python train.py --n_layer=14 --d_model=320 --norm="layernorm" --lr=0.0135 --lr_mult_down=2.0 --lr_head=0.0103 --schedule="wsd" --decay_shape="sqrt" --batch_tokens=131072 --doc_mask=true
MLP neurons of a small language model. Each row is named by its layer, matrix (up: input weights; down: output weights) and neuron, and shows model dimensions 32-127. Each number is 50 + 15 x the weight over its row's rms, rounded and kept within 0 to 99.
After each neuron's rows, "fires before" lists the tokens most often just after its 100 highest values on Wikipedia text that the model never trained on.

L4.up34:49 49 37 68 63 58 32 37 47 63 76 47 37 46 48 53 55 50 99 56 81 50 32 50 39 69 59 43 55 26 43 51 63 28 64 26 42 55 54 20 40 74 85 76 52 31 54 33 62 78 44 61 54 44 27 53 42 41 39 48 40 56 46 95 33 42 36 70 57 36 44 43 44 51 76 61 50 71 66 14 60 38 64 29 45 93 55 70 68 47 11 56 53 68 60 60
L4.down34:68 50 52 35 47 57 65 54 59 54 48 43 64 35 65 36 48 78 52 53 43 36 40 64 73 56 31 06 41 42 63 35 66 64 65 55 53 36 42 45 44 36 33 65 61 75 60 26 33 60 73 30 61 75 39 37 35 81 46 75 27 43 30 73 51 48 53 81 68 48 31 49 66 63 60 35 29 28 33 56 52 52 38 45 56 65 62 65 50 38 29 44 53 77 38 27
fires before: ": ", "(", "2", ") ", ")"

L9.up566:57 47 48 67 61 39 27 54 82 51 67 43 47 52 43 23 45 49 47 67 61 54 44 68 39 33 45 33 25 68 49 63 24 13 36 30 54 40 52 52 47 50 54 37 38 59 53 45 74 45 43 40 54 81 23 61 57 65 17 47 61 33 38 77 66 39 41 53 48 72 62 62 21 50 72 17 29 54 51 44 32 45 40 40 58 56 37 65 17 56 40 44 45 69 43 46
L9.down566:52 45 38 35 55 42 59 64 43 51 45 60 59 44 41 60 52 53 32 50 16 54 55 51 53 52 76 71 65 61 56 44 76 18 41 50 61 58 58 48 16 42 49 71 43 46 55 71 68 54 70 77 58 53 85 61 34 42 19 34 32 47 48 62 32 54 63 57 34 42 62 40 22 73 45 16 40 69 57 48 50 49 18 44 82 35 48 63 40 72 38 46 61 51 52 55
fires before: ": ", "by"

L10.up682:11 52 79 45 35 36 22 47 30 46 55 38 34 29 48 38 30 37 47 65 45 33 75 45 56 72 36 40 58 49 53 38 50 46 46 35 69 57 37 60 83 43 55 47 52 49 35 47 58 75 71 55 32 48 62 58 52 57 34 55 34 68 77 46 53 74 40 43 49 30 34 46 56 46 54 62 46 38 19 41 65 27 39 47 56 47 86 54 39 59 30 25 56 72 41 70
L10.down682:54 44 71 44 55 41 59 44 55 56 45 37 74 35 36 61 39 50 51 55 36 86 73 60 27 49 37 63 82 29 35 51 77 45 79 85 54 54 32 48 63 37 15 32 53 48 64 39 21 65 56 50 44 14 46 65 65 52 63 45 50 55 63 39 44 42 39 54 21 59 48 39 60 52 75 14 42 55 33 55 40 50 24 50 35 72 51 53 54 50 60 56 40 35 43 44
fires before: ", ", ": ", "\n", ". ", ".", "=="

L4.up821:66 52 45 53 48 40 61 36 20 50 60 78 18 48 51 38 56 56 43 54 68 52 59 72 67 34 54 30 93 38 48 49 58 65 23 43 23 31 70 51 49 46 68 47 59 50 73 74 68 61 63 56 13 61 47 52 47 18 47 55 35 77 31 61 29 50 57 69 56 52 56 58 51 81 72 60 46 35 64 48 27 48 48 60 59 49 62 68 28 37 66 47 66 56 66 30
L4.down821:26 50 34 65 78 48 35 59 33 64 62 81 60 41 57 56 68 49 73 51 45 55 50 63 51 67 77 62 57 40 72 70 26 39 33 55 62 53 45 56 60 79 59 61 50 45 59 56 55 61 44 49 43 45 47 68 42 57 38 35 37 57 62 60 50 29 32 57 61 41 46 63 56 21 41 38 47 42 47 47 64 24 58 54 47 34 27 66 55 39 75 38 27 53 27 06
fires before: "\n", "Final ", "8 ", "GA ", "7 "

L11.up1120:50 78 59 66 61 54 82 48 32 58 42 47 54 29 56 39 49 16 66 82 37 68 45 37 50 52 34 60 39 54 43 60 36 39 70 53 58 40 54 56 54 60 40 63 57 46 77 60 59 55 32 46 25 76 59 65 61 35 55 00 53 66 28 34 44 62 53 67 66 42 67 49 41 44 47 81 35 29 53 40 36 44 44 41 53 59 45 58 64 32 26 55 53 21 52 43
L11.down1120:68 33 38 14 42 99 64 31 47 76 54 65 27 71 49 65 70 45 52 46 67 25 58 50 38 49 62 63 50 43 64 19 18 73 30 74 44 77 32 59 64 90 56 28 38 70 66 54 48 33 64 51 52 58 35 16 80 50 32 54 72 38 57 40 54 19 70 43 29 48 49 47 35 44 32 45 51 45 36 54 71 41 77 44 58 27 40 35 66 33 68 36 74 36 47 70
fires before: "1 ", "3 ", "0 ", "8 ", "7 ", "5 "

L11.up922:68 64 32 59 74 50 41 48 58 23 69 74 50 47 06 31 62 38 70 54 00 50 60 51 41 49 47 51 43 29 25 58 54 46 45 49 69 59 56 34 89 43 51 53 66 47 52 41 66 50 65 49 67 58 62 54 36 42 40 43 60 27 88 47 30 34 57 66 54 54 53 36 45 60 74 11 59 52 45 52 60 44 39 71 64 57 53 84 37 29 47 74 25 54 22 33
L11.down922:37 38 26 63 72 45 64 68 58 61 43 61 41 61 53 82 51 61 37 57 51 68 35 42 53 61 54 33 44 40 48 25 67 55 51 62 64 62 33 45 47 59 28 50 52 78 56 42 34 48 77 43 53 27 59 34 80 56 31 35 60 59 53 55 60 70 26 43 42 39 30 66 61 52 38 54 55 38 39 36 49 38 36 36 52 51 49 48 59 57 45 66 47 65 50 39
fires before: ") ", "); ", "), ", ")", "197", "). "

L5.up768:30 43 72 63 53 61 33 40 82 58 34 31 45 46 55 37 70 36 63 41 55 20 41 40 29 39 40 78 55 53 43 16 48 50 81 61 22 41 31 51 51 38 25 37 56 51 38 65 50 65 39 52 46 35 76 48 39 49 45 60 40 63 66 77 34 43 54 63 53 47 65 69 66 43 19 74 36 56 32 33 14 34 61 41 43 49 33 46 48 54 55 21 72 49 69 99
L5.down768:44 41 56 65 53 66 50 52 47 35 60 51 46 52 38 52 46 67 53 37 64 24 24 61 70 30 55 50 28 52 42 66 22 90 45 64 36 40 20 63 62 59 43 70 36 30 31 41 58 49 43 50 41 55 58 29 57 76 86 35 56 65 31 64 59 38 80 59 35 55 86 50 45 66 25 52 34 47 34 39 73 58 52 59 45 40 55 40 16 44 48 71 53 48 50 43
fires before: "\n", "\n\n", "0 ", "2 ", "1 "

L7.up585:49 23 54 41 59 31 38 61 80 42 66 55 38 74 55 44 37 42 55 67 60 42 72 24 69 37 58 37 35 34 44 40 47 53 52 31 66 68 39 39 56 44 43 63 52 43 31 70 55 38 32 46 60 73 35 49 50 57 68 55 52 71 31 99 68 60 59 77 53 43 55 56 48 30 50 52 23 44 63 50 51 64 47 23 42 47 46 53 69 34 57 34 62 59 85 35
L7.down585:45 28 46 44 82 73 54 43 61 63 72 58 46 54 45 58 43 64 43 51 54 20 39 43 44 47 57 52 36 36 21 50 34 27 36 63 66 34 67 31 43 60 48 72 73 40 75 44 66 53 44 41 42 37 43 38 48 64 48 64 54 60 48 64 36 59 56 33 48 53 67 46 62 48 59 80 64 34 39 54 76 42 43 66 22 53 65 54 32 53 67 34 44 43 45 42
fires before: ": ", "): "

L7.up752:42 78 40 22 55 43 67 65 58 60 31 33 42 25 68 56 21 13 58 73 62 34 46 47 61 39 45 41 27 42 38 56 59 45 69 66 53 37 50 64 56 56 62 38 61 47 37 34 40 37 29 31 57 65 91 37 66 99 48 71 62 52 58 36 69 44 55 37 47 58 51 47 53 31 60 37 55 57 59 37 66 53 65 47 48 60 46 37 43 56 63 71 19 49 41 56
L7.down752:60 66 39 47 53 45 79 73 67 57 56 50 55 68 67 34 53 30 63 24 37 54 41 36 54 47 39 72 27 21 54 91 45 47 34 58 49 99 62 30 52 49 55 44 49 21 48 29 32 54 49 55 33 58 54 41 62 57 65 34 25 18 19 34 40 45 48 36 35 39 46 45 37 40 67 46 69 48 57 50 39 47 51 19 45 66 32 31 37 32 45 58 45 40 21 42
fires before: ") ", ")", "), ", "): ", ".", "9"

L5.up1254:47 43 32 48 34 39 51 43 37 52 55 54 53 52 43 59 57 41 60 77 49 36 23 65 38 39 47 54 59 57 39 43 19 48 41 59 40 53 59 54 45 52 50 28 23 30 58 61 69 31 40 34 56 71 42 63 75 54 61 59 54 82 40 50 55 65 41 48 58 54 91 33 49 20 54 71 54 29 44 29 52 35 60 36 51 56 73 39 77 42 59 32 67 67 44 58
L5.down1254:63 37 52 45 59 59 56 36 48 33 71 54 44 37 57 54 57 58 50 61 73 37 60 57 56 48 71 46 32 27 47 37 27 53 75 53 53 37 47 64 47 26 51 59 47 32 50 35 58 34 70 43 58 49 41 53 49 24 31 47 46 00 45 61 41 42 56 81 26 73 34 30 51 49 60 38 50 18 54 60 52 48 74 51 50 50 45 57 49 40 55 26 55 54 49 62
fires before: ": ", "°", "\n", "| ", ")"

L9.up45:54 67 41 45 48 48 48 45 49 63 65 50 51 36 11 57 39 55 59 27 34 62 36 55 55 47 68 54 43 55 48 41 55 55 48 75 54 47 46 21 58 63 48 53 32 39 40 24 62 37 40 36 45 84 54 26 59 49 55 45 50 35 69 60 54 61 45 86 31 60 52 34 44 07 63 43 67 53 32 44 65 56 47 85 49 63 28 43 40 44 44 59 18 57 35 61
L9.down45:22 56 17 80 52 66 75 37 66 43 51 58 49 61 61 69 47 61 39 57 40 70 38 73 49 66 45 40 35 36 26 48 72 42 62 43 63 69 47 43 40 69 75 37 52 28 44 58 53 69 52 33 38 57 53 19 73 83 51 37 77 38 62 43 40 81 40 36 34 62 56 41 03 31 46 42 42 58 71 40 75 46 48 35 35 60 57 50 26 24 22 61 41 41 52 58
fires before: ") ", ")", ", "

L10.up431:50 55 87 25 53 32 63 69 18 51 46 26 43 47 54 56 43 48 55 61 39 36 33 61 46 47 54 51 50 54 54 60 39 46 54 77 50 58 44 66 89 08 62 43 43 56 43 33 52 57 53 47 73 41 39 69 62 46 25 63 67 77 67 39 66 28 57 67 37 79 42 32 42 68 72 66 74 54 50 29 46 58 49 49 52 30 71 56 42 28 55 36 55 72 31 41
L10.down431:51 32 48 34 61 63 62 45 62 37 54 36 58 83 48 45 52 66 50 62 53 44 53 49 30 58 67 60 47 49 50 44 63 52 40 36 38 32 43 81 49 61 47 78 55 63 15 32 64 50 50 54 48 57 39 43 51 42 29 24 76 51 51 44 60 50 72 44 57 26 47 66 57 64 48 84 63 83 39 50 62 55 79 22 42 44 60 80 31 47 35 25 40 37 48 58
fires before: "\n", "; ", "\n\n", "+", "−", " "

L11.up640:88 18 70 60 75 43 65 30 26 45 63 47 37 16 58 49 32 36 74 56 52 26 39 65 56 63 65 50 66 57 50 59 70 57 52 31 41 43 59 84 50 62 56 42 68 57 59 59 41 48 58 76 54 35 50 47 49 65 32 68 57 86 78 51 78 46 36 50 71 59 28 48 83 49 35 41 44 55 40 57 43 74 66 48 58 25 24 41 43 58 37 31 63 66 45 48
L11.down640:28 25 54 41 53 46 68 71 58 52 48 38 70 72 59 57 64 51 15 31 44 57 80 49 39 77 64 50 75 55 27 32 54 65 52 28 15 64 44 43 56 62 74 54 58 92 35 64 56 54 35 32 46 40 36 56 55 38 53 41 54 57 66 48 34 83 41 61 41 35 47 43 62 63 52 63 44 54 57 38 32 55 35 54 30 59 53 50 54 71 40 41 57 62 68 44
fires before: "\n", ", ", "\n\n", ". ", "; ", "” "

L9.up1129:57 37 61 49 47 57 50 43 37 44 46 44 65 35 68 42 41 29 51 66 43 50 42 50 50 70 65 32 58 30 60 09 37 34 39 68 64 33 48 62 42 54 67 43 57 72 19 29 42 52 67 75 70 21 21 51 28 55 76 46 74 65 41 46 47 46 40 24 65 60 45 46 61 49 55 49 66 80 47 75 23 69 38 53 53 43 40 50 64 40 37 41 38 63 75 47
L9.down1129:39 25 81 47 50 47 42 39 61 61 64 76 69 72 79 47 53 62 35 49 53 31 37 34 26 48 53 51 57 42 54 45 57 46 49 60 63 66 45 19 45 58 63 58 36 59 30 46 44 54 47 60 29 48 57 75 74 27 50 52 44 69 62 57 64 23 62 94 38 04 65 71 65 88 46 75 39 65 66 55 93 71 58 29 78 33 54 76 49 36 56 31 35 29 65 51
fires before: ", ", "| ", "\" ", ". ", ": "

L5.up580:56 40 37 43 20 58 47 46 47 43 39 58 40 43 55 52 59 40 41 48 50 31 41 37 50 41 45 98 65 56 30 22 59 45 49 73 46 44 53 49 53 99 73 33 49 67 40 38 45 58 63 39 59 41 43 48 61 47 65 29 42 75 26 38 56 40 43 62 83 70 55 62 38 46 42 32 77 24 62 39 63 62 56 38 87 43 55 86 36 79 45 50 57 59 46 58
L5.down580:54 42 41 55 59 57 64 39 59 61 62 64 44 45 51 24 51 36 42 31 30 46 82 28 63 57 44 45 40 49 43 61 44 54 37 47 59 63 75 38 46 56 36 34 37 64 67 52 32 62 52 43 42 48 53 77 65 24 43 51 62 32 28 48 29 74 45 50 27 73 70 71 96 43 37 33 35 31 57 53 11 47 56 40 42 71 38 88 69 62 37 54 61 52 59 22
fires before: "| ", ". ", "). ", "\n", "; "